Part of a small language model's weights: rotary positions, no biases in attention or MLP.
MLP neurons of a small language model. Each row is named by its layer, matrix (gate and up: input weights) and neuron, and shows model dimensions 16-111. Each number is 500 + 50 x the weight over its row's rms, rounded and kept within 0 to 999. Numbers have three digits each. A neuron's up and down rows have the sign that makes its largest values positive.
A block is one neuron, or neurons of one layer that tend to fire together. Before each block is what it responds to, as a language model described it from the Wikipedia text at the highest values.

Year second digit. The second digit of four-digit years, chiefly the 0 after 2 in 2000s dates (2000, 2018, 2024), occasionally the 9 in 19xx.
L9.gate78:495490401548470499533516481489480439504575656591460454403461503553492579449417566458559499496478430444557443512535550431470492481460476501470419489465576473444485487569426475533538500495494465434495467564482484512445476479475580559475517496464444464464558451482423477566537457562462492562
L9.up78:460520425494449564476505421562537563522493481463620435480480497452623465474507527498485564484403490481437504475493377539485533437465466487471500535467492506479409496410457511441617523556471495541438421484449522498441528430523491390482512460508463456465574473554498485465456493441496419506
L9.gate201:486548451545531404493492515499422511447573495556429462542535438406440455501546470437512587483432522460542505498471508508485513524537534535517535464321504541502452390516546421553516442462503483457480579489563564461467521586474473555395514553449511488553430465546462449569508490449461469485
L9.up201:487523455519448566474507495530434456604519437532534459472464418525435476460524421417400546543483470464531508505469563501512543511521466539444523519600434553461536362448558498545468508529471460468455481535432443521578550549523603483462511533542509469441499504507551446514499502507481418477
L9.gate257:527526558488566581478444576474446504433468475461440514409410497495528537553466569559519478453456548464516598549437500461538424489444443493516441518483504480533449488504538512444520586435535461565551442553501466478529433465516463470558596559461494461482458478487585529459404463512510483422
L9.up257:561547575523528544531469413428444418506436486441428429566441504419476520465478491376520530518393544497524461461442510524426526454482461383563493547476432446478524468460595442450533488464480565557580518539517493549487510469548522464520524451473523523565414485553396559525530515484573489482
L9.gate317:420418523440571414519456471521499370475480521553486509461486548491542497608610482515444460448497529543563456469484470437624474510537335539508604495480456456483459504535514494422589533472546472568452554445470497426464515533431610472573544496494516545412433439510470454564436459529488483441
L9.up317:531510442512544499504488587440468383541410490454481444499503500449503539541511468495443557536432479579515570525451509456574513467440360510489497487494483447542523458528502531506473479494466437483451454426526567441459619520406502430601496577460548544492463456422470440593381580603505540502
L9.gate419:538562409490545516597438481531559428522543572515507610502507528510486514569494514481531433477447412506516488473559624538454483610447510512517568570461524521563637447441512502510507427564455561528511462488456474475489438544507490511531549564432487598495505529515375417528508543564489425496
L9.up419:508614470456585475603509513521496446591568524425474564572569458444504540507492591398445491477448520451487475533527583560552498491387534616441406546503531549595510430472555468459554478540520495537434469506512519476498533484427435455445519443496513541557506509446506426568576420590513480485
L9.gate473:528516545545518440466449553538630417528549324467533515558487542508437507494466474482503576475571519505566525543544500480519512498437501462517559550452451459531563475420513480484550410452517497517466522568485577519484513452534497464470549469426465485421520544535489481483389491497460432449
L9.up473:500503567477531519506549389558609418466481476444498561507498547438536545581442473599546574402523539553560486510547470571544502477529455481545509455459423489418485462540566519493517409515472528574571349478508478493469512468522483409529532419577481506405562422525466492492485536514548522453
L9.gate499:490421491431570523431467429494531414443424533569401475560428578520548470505499519377452567447529467487511534498571527410484477468415465516540535496474559475522550479524476528482503409414474510474484470499440531487412499467498534546426487477454509585488433437537521512456480600513556425510
L9.up499:524526546427527541535443490567526472542498464529501540578479508472419449506526532460493534527492482475519536388522523499437547525426446575498486435536552459476431583499516450468462530456574493571403468400446587468530582460485499579504398514442515483496480533505600486614496568486499510471
L9.gate510:502498497517491522453542562524561472459454524487565453440506491474431562529494512557584475462455511457537562463490467486535539492474459561453452568521524571565475554475432555419517542544539555524483419559455455513420510437423449374486543509407481590547467558478466490515459528437561526598
L9.up510:511453444547545434496444534471496472560532515517514451473495478511457505504574515391527449544515509507573484427473503514519476481483392455537524531479419504512501536508462504470446466565554351423440454506510476428473600464526488530542520414477547404479581536443514400452441487491500485515

Paragraph-break newlines. The second newline of a blank line between Wikipedia blocks, before headings, tables, or new paragraphs; also as in "As of 2020".
L9.gate40:536471464537473504489531497519515498496491439533567528416543525486537525414558491483510448405482514471537609490397515548475533488515548408491521568438483519451673535452517536583560661496472429510530510455547478493583434524523416530495593531420546588363565573430478499440493468554420582401
L9.up40:533492458477494440457484486524492483645607564558513469422518563514535603478482573524511560511569458545567604505549446476481556440463469520492475484408383579474470506594525538493442445513464512434512538554452462493518516592586448416513501575517383432440462535524531486477472506592526493484
L9.gate116:493476522405551463495532562487528519558485553531452429403528505506550549377587518504538541490454412562474517579545371474478467456542521468456591491519484585461487547564502486502556460502496465427583542474480569377497523459571490459478511539468465565419593465491383352503414551536472503471
L9.up116:495455523459498498601568526436556552539403439494534422514519610590416466403543592481586534568542477505523599453536469419550498457491474429493398543516443460478487568446583547487465531416510462577505508422473474447531500551448511537536584541563478520474578478444516526527608528538547589483
L9.gate227:450501462424434547426560425501448538489544546504537540529534552491558481527558486583460441479419503439417519436441503481511524445429581481565535589604595558492574431473477419418480452454498579545492564547485470514455536500515516495515438504520418537521604525570491468501516526553533391439
L9.up227:452583473549429656409486386484495571545497506557443489447527519568519489516533516508592467481537430463522411478610459424523545470482559438509436445478528464479483454472507526472524536537490466544576564507493546490500445583550537503615471504539424438536488493432411382467445480488466451378
L9.gate271:472506425462516523480434603470526379480440442575545518457445493535597505455520446526502487510509583485487534571570477509521496522494501604535535492486423510502489452508539432471601493534463461582460407522474511552414466519506463532547527522555428536453510459482416463588455502482464540471
L9.up271:469588429520504476477426548524490419460505355517587545470461560657484475473518515491475475479515480389447507509619520537443521500433513513570514536513526396565425490556467487492519474530561562486484442498445596465564508539512516447497458582529450472483491471537486504529515491459475547468
L9.gate343:389554508526505538533443516507579502413617541411493406489467506488523508509546568487439505427520491541406520488456431522560521583524514571484573495460593575442589375636434469456603466505588494495456422555441442505553442561483449465515462589419501560516456473542482444428492610464506539569
L9.up343:393514522506485526542492504427564507526487466572492437413421472479515470467439531469467461392499525526508496383510522479501510514549481504633568479415487601469536503558582496470525537588621510536521475481428487499535481488560469496582510504400453545507474512520498428405460512464505476453
L9.gate378:546569518454526533453425510396471563505444456556493529470503476466570506479540528484534550499533430488477532494465453544461462495485394524501461556485498481395517496500500533469563492372535424555551593504560468520505552491628535483565525602496538504457520433606490519447465488609533498526
L9.up378:481484473448483524431497548516433490458441520513483483524486567573402446484505570505443560440519483519472499497516405540478511468502436500477538481389499466480499542489465407570588478506618496467549476496537560521499415500489460392574436489550492499417563515451556477494473423544595546548
L9.gate400:491526474464415649420485449430598447424514474583514521458487508517486477469579482440462498442462462542575514595485527498503503486430485443554394495498467534455496500492491504488500538487483478429532436505508399402409545520422442497483563500523532502524439381509415494618579513539504433428
L9.up400:536479569528587486551443531521492421548492552475445510367560524544500500490535511598565455486501539540558499506481525406503440542546611511472490565494521466475508559528482530487564558555500653574603560542552530511440445546440497508574524430532544543581536605565487459533509389464575538541
L9.gate445:429507466562629555461519562463435660483524519448444523568492489498560574455551504494455479476463400546483516477513476471487484532416421467472518459518556515510508443498447520525546462489487586576519413597454491578539464534540526524457529477540442598461475472501449529401478518510475466516
L9.up445:480557447539607503498482516379458508475542429554439548542405552520373553486482564519526479460554510441612537558476501580495499463423452477439422598643540566508478556510441485401573434487528504518535464546419454447541543493533452523568468551477463459460417524468529521528490445457575525573

Subject-entity nouns; de- prefix. Collective nouns naming an article's subject after "the" (band, club, company, album) or "it", and the word-initial piece "de" (detained, depressed, definite).
L6.gate121:400458526556450496406514486483613586420515493498544422525418549511469506497509454573581520414508526485584596464558374485512519540477527457441481565470419579557501574478442502537477428453400567487492515588520519573558574480450532424480539464501510465498467542566493564455542550473498534452
L6.up121:509505549539404472470537486547584443438482530520503470507432486490403530533479465630616508494491423514570553486530422502485580492550500520473487463473497588561594551469489400503557440386468448492548494575467534553503478477540537465457459449505596472477395464486513500474624516420415490475
L6.gate181:531465469487511489387485507414562547587511481581490493541539527462467481466517491475575575502555492485511553533535475438487600485435517560481540557492491583508461620528509588492564493471441478532510474437552631530428512472470421476468526423596563561503527466498475553486446581417513509552
L6.up181:450457451526503517530572540476457586494518478512554512524562440564564531554539435517516505461494542429444513469457498519434473444435562541482454523581574449509465532467497531597428431503581538453477487460496459514444447504526535474558510514535553536506519523585571567491485470444577474474
L6.gate216:409539491499492479545419503519533473678481483569457475499516552460501454491496514500540486530456561539486504430445459502531484526492607435458480486557547485558422492535418438373500467502484575435465418619467451468554504534502550507499466493441584495492480435466548503478562544438510617499
L6.up216:455529546471509549519463561528548437594564407454438515497512564499449454426496481534455456477523576472500501507491549526528465425523615489437496440575498449483487536456516479336506486518443527459525425487552542468612479501506560459497544507499470576495438512379469463538519523538491510545
L6.gate219:538562442504437573596518533504408472546529601471469462526482537586436491338402490563509476399516571451506520541465529474529526479472529455525519450510476611477528548555453547532499534451510447504546457472548525585447488471447456406503454551631493512478502461526470558562541479499501547479
L6.up219:480548387501514570563517550512491532582491519483466438546466484536468512457505540663534502462556558478562477495576490461455529522521473490487485563426425479447520466420497541425523543596446491496452500498558560505428515452526572463498512529590535568520458554486556466494597517443420547431
L6.gate314:517511357492462418509541578457492598508565497459432450556457536471527592381427444593478528459420526471509474536533468468476454474521486490556509512519495556426450439487439522571453489480504511540533509543444529550494393527490494532500509569534503544528424397485463520549498393456527462558
L6.up314:540445449502576514474522482474428475554511531519505364467445503486471509472309494506528511510483419435505377450461540456444458472586498508535512588508535500429405543491430499457538421425517440498535529467478497457488459450532436513498506489572549408527417596467451530495481444477503470530
L6.gate318:561547553522468502567488513410496494481520510499517515578459592480461461462430468441548588424544480523496556511540537527510457512445539497384507476548531516444541557461522527460534444516500538515524413596544505560467434474573596563528435520537619559529532426568453421589522484419455464641
L6.up318:495554500493531571496446542527526502562521528643457454539509468545539508546567463438466530519461477529408527439584557424550544485485513510507472428525511472449498561545447523435474588458462505446463527493602526590489565524556573500508483469549494494437421435492499467605482502469485605483
L6.gate404:480473569525479434492532502475514529478521469384488483528529496544519439494525509441550416430405440582506525509424506466498641495511517476527522442470480595516506513612542408404479581497440427509445550592519472527464439490446499588467537595557499578485500445570468496577551517470623555506
L6.up404:455496436473393573475463452532596529401494443499445505482567479499499455509486517460479416336476464570401427472482487499572449492550505440514525463488463520444614498539538447486558544586476530488497519540561450497491488462470543507456525563510484450489449477487457474509447500412504469451
L6.gate510:536498499561457424471384525467485460572462466488472514529474504490442490493508459515526461448592467487591463524489508458460473534517534507528603545445453511489476552599535529471444517554489417653463493529545450431511481550544474475515403601534555506522528530430462511521566450412564498527
L6.up510:581514474563478480449461528457505525556458501515511481502407466521522606471449459519466481440487489472558540525462491511558574484554540467424545531453514504508486493486555486529415503467494555555532540567565542480536551346504565426563383414537475512561490524478466539526608530549439394453

Year second digit. The second digit of a four-digit year written after dates or month names, mainly the 0 in 20xx (2'0'09, 2'0'21), also 19xx.
L6.gate56:472574535566500487470377487409534499424525536498468423575480509543449404508509448535512517444488576519435392516515530548516423492507541512551487529518476467489482452449396486450414447501439544491524478481592562391376513505450528417561449455601537488435485486486555553486454478485506477506
L6.up56:496488562487553554484588485478539440522578438557506421508447498538467452483470503477472491395497483471537536475426573448537474449397550488523483561562349466483504487406542478463617469520492566529484427452471539580463592484507505458450477508545505536510465457602518435460552479431536437478
L6.gate131:545497388487429466474376506486474447452472479472446512458448343545512494439585492510459444499526554566546428495502519515481454499523498446507575523426427413393496529503519492465551527420594482526474533483605512507487493435453532595455415508422428463456468520510474476514588507510535416469
L6.up131:526544469532516460479511471495387499451442493500483509583470510542445547524520502444553443478550503494458504500546438549364524521521520593550540509369506519416533455504535442500498503618469469501502476382464463505481425482508533572579496443401522419528478443513597483583453524480493436465
L6.gate142:464572551521517542539468331407502451478380545465529517494562537641564498537593476439581533475378568479452531443545564491484521473435492480534547507489561463474531501457502471600555470598528512486495481552445470494502537438527516549479491584496486490513430451520530540568531440553547470562
L6.up142:488420535492535553544534577466486451552486443463436478549491513525399535522469590480423589535485497541505451524415495507376485491519475468503492511524489519589533590447580582462480576446500563563521445572532571523453473386452480497528392453496520508517455524437366482424489543514499458546
L6.gate154:565488479457488552472542563442483490478539465482504500483458568398406475507446501482457504511507479470597506466472527463530448465443542437556497611416474458557505441494560535304627519434519460459496500510550482516436585478501500543525497484556488487530529424561648447502537538495587454462
L6.up154:500488473569635546620499438542509580555527406503491476484504489485517477509550452544482472431459472515605558553459558500466483492469381488462543468542520472525491445637604461540490578522502535548511530578535494437449383608504510371473509488456464467586540578520467469523433445468420428456
L6.gate164:497516487501549489512511490530464506485491538456527456531488501473548366515496453575546550466539501457481508488611534463501537497508549483438517447510540568521531475580539486489461517452481469501500579509507519552506570479558355487583527513492435535563565492456443569614607419547446570427
L6.up164:480420563522539551483427580489472448448485555378523419497465560436465460512526416491459543441546426443517521467496493491473553409552509460616436375529568558551506447486582530494367488356534468519514513473450389603585526492447489519506508492520478554478436490477512397567580420576518414545
L6.gate267:491604497506578447491388495512405604558411501539554527497559554581516469502519483484523556413462502456465575502535501518496538540503546407558534400426558518442552442554490470489581492538477486481514487525423453515589481545514439562552479504472470437469369457475460456595505438510502523437
L6.up267:567543489497515599558459526466482498508457540574452422492506439468425502489538533496513492530542476447554543614524572431423550526460532503463460525398587475549570445482470500515508460540569557565373536484531489439431607484451601406516483558530445503470454482482514515499548454514556436534
L6.gate348:553487487545516509460342414460502493530555552470446532539553518556470463489414485470456463537515448448584552541502553496447469501620468581464609573476543496501452576530541476510550430472443438431453510474376551467508492515598474560504519482522482435446374477472382479565468525554551540517
L6.up348:543581445522492544546478498525500515443534486383528526576549499471542409396486441516373479468512399437520469480534415536420425511491407478531557479446549451520510522512470441488535516531468564565501559432461475468418501606518490525561560461535502476493399511552511412470492482468452527539
L6.gate476:557507504533482516480444511528599538510518540532382468487426509423577559526565463384454497554478568480533549533519438424480528502553483486598528489557551454449593503501494596542515420482562488550561438510535472526599482499479402505440435507465477500421520430489519501549522581566519491544
L6.up476:477561548569506472552436426415527492557485492489534552529529435575361487435463559498584582505536501551537424459410573519499543519453517449436415471485426470517469514583497461421479484560429497592480477460493558492531520489445571493542513486525520470573451423448440528551401453500467452513

Determiner after prepositions. Fires on the token right after a preposition or colon, mostly "the" or the space before a year or number, as in "in the", "of 2000", "active: 1970".
L9.gate56:438486507397487511509517394498477447501541539439402488514451538448533501509494511472461509547506417521450493501380404482489461458521456472516539557413520484448605487566464405472529505495515502497445408385458516438478475538443481478489542522490415468559568446414523503537471509513478486536
L9.up56:510464542392486529545476531489589520523555445407449475473431482432477536476544485467432523513421440523528547495444376526532438480556397502469619530495499474428544539627451457535527513454641507473491435499479464494520512569464538525570508539540525533546529478463448532565467606506512437486
L9.gate162:457498470443521540476469434398477493516575512517519487521521423504530459447563516510539541417512527516507467497461415489455436494497518551472508527529536466467587378531508476508457543449456421489523481449519443509577436588516494423522586501482397585501474548444442512553514494459649536539
L9.up162:481469489441565505535469503415476519509494472512539473528488467494540492549600539427528478393497536478497437413477471537434375525509475452512591482519462534520473427456554387562439440503463508454468464426449476601420468546553488457544500519493547578480536520528507560622569515557501484519
L9.gate330:425554551507510508452512590547555529480520536485492464491442453535565481452545512538563487509596522483536552558492389416600494496528349568507502582425588506457546506511456547453455420522493441515540433498535478373542447599517460522487574505443441522522468534478475568567552542488452566553
L9.up330:502522494513519578532402434520462487549449505527593465511463427451493445533441450508500520433478516422514491491456535423458573508384467403479488545510552435466425389514394415413510504570490488567517495455495470511546424570561391559501459544615462477478545586578457388495544560541532530503
L9.gate369:441451527533513539465435493473475602540591443554476599515453579547480472463511507493509508480556430518451443642459500492523521543529462522595462472470489545448515569480465541428545509525449489512473511522456543448584471502556615502461542527545548515527494431642487484526411501515560470454
L9.up369:540485460474606498487541417587436529453507575599538411470478539510588406521517500489513545524426501570477494534406567584518548565486521439474418481490532484435498492530493481456550543510516301543606576582472420448473518549460447521463558549485516521507491549525504476488544476527421480409
L9.gate386:476519595558512536443494519389481505495506401420517493526529421526617537492538527480473533387450531378583590401424516483453483552522599509514391473433511477537508546541527511480478478487501539462432523556600443515420495541502505444486545443533417474496533507470464561545580565531507579465
L9.up386:506478566497518510478436468420461592434515492380448476464489419467499452462510500545440577544378523417458541536381609440535472532476439547520415480432513481474550442482547515448558514578589509467416459569524432490448521574521544593531490450463512533511531482403491461618522440506497503490
L9.gate448:521436463531497476459491541344441404470533598570504508504518467563546486525497640447474494440481529461557531440513462473463574481525540412556494477517461563481547467558520414533456478469475527521440501514458623529581509481540432483452527579471525553510454448608576507528498459469444512536
L9.up448:511488353550401387539506524418561433444564471468442535543505455524452537528549523554388487418585462466559460432413527457486495452505512519510476525445473537467482516513560487455535456485507515513529438548509472530516521505509481490517536489597426585481563526478423524504526505541434572579
L9.gate477:508445519530511502566420558506450534490470478538549495503515416436488389362516533575579651503476577459594487542557548533540503493439517543586532423385460562436498553524594457498502462528520505479445512508490428452545467579535549466445625474509505545492472529537461481458482497511485567525
L9.up477:509500499506498460555539498411528563501556484499511428543464470538442501510530482538402535412600517452434472482462485456492520475565485457393416519570585489529434498484539591526491479529460416451498541620563637572613466445465479541614460474441630545514480530465511439554589533428505405523
L9.gate487:503497602550470481541539502480563419417501501466487456560465539412557525504476465546507472403569470469548516475614538546507553450575549567436493447494482464489516447499532423531474563457496489470515449523459429469477531479477578500411545462630527465478481516591447488501523532508565533513
L9.up487:477502540433475434378480387497537479455523485533532452571437503460535527483544574558506578443482511468440517377498517568489484495533462498563483507433497432502501447490424447493598467473562516447476481597523467464485460550432473496500491508476530603586570518521487540510544583490607450481

Word right before a year. Words directly before a year or decade: early and late in phrases like in the early 1930s, month names in dates like 16 June 1924, and the space before year digits.
L13.gate369:447405551548511434438527473480493482552482565552434562449430455495493496408535488564438552456482487456474541489520518439416534515467478543531520477549528578409458421521519517453538587566435563481536514430538464481432509619482473511482552521465549596523499533490549472508445506382509558575
L13.up369:496363544549446461511437399467557425412505418518558556573487496555434496441510511502522489520391468475470495464524404458483554513487426454529434547520510535580607581544515478460629555433514519558537540520561485513543516499559508458486379532565584566488500524445467484526431543427507474470

Section boundary markers. Newlines, spaces and == or === heading marks at section breaks in Wikipedia infoboxes, lists and tables, e.g. before Population or International career.
L13.gate442:484504538476500518433441488567512508630541512506543493456518517466504456527488575507491482524465489471559536512476462608571477607514481503560523427504522439546518537394488495498504436516602542578547465513487508491631507626563422410500526533600568367450512464537458533535513469446609461514
L13.up442:489449559523482527538467526533484451492551574441635424434521460489555490445533484475609472431594456507457516484538551412545486386549450469412452495518548496521551515565509536442558537379494593485477558506475501509557491506549561520584429520504483517399564478520436497474507525593407474552

Year digits mid-number. Second digit of four-digit years and other multi-digit numbers, such as the 9 in 1992 or the 0 in 2022. Occasionally fires on middle pieces of place names (Notts, Northampton, Birmingham).
L13.gate377:523435489503498425529508341555324481464490499481486559508540537504585528442542460542527379528503548517539512561574525447512493515469541522438448546522567538509463510562535520498576437571491522493436473536438470516459402417453598526463499504461552477413496467477453406566568570456472454548
L13.up377:420421375593508499533476520397432430491533533529436422468525482491491522479640466492554526503475494453494607523525505577505480474492503589467442517537471468466469501533527389441517494479482464484461570508552481436469453524361469499560491546449453468499417573503479456541462458517455550517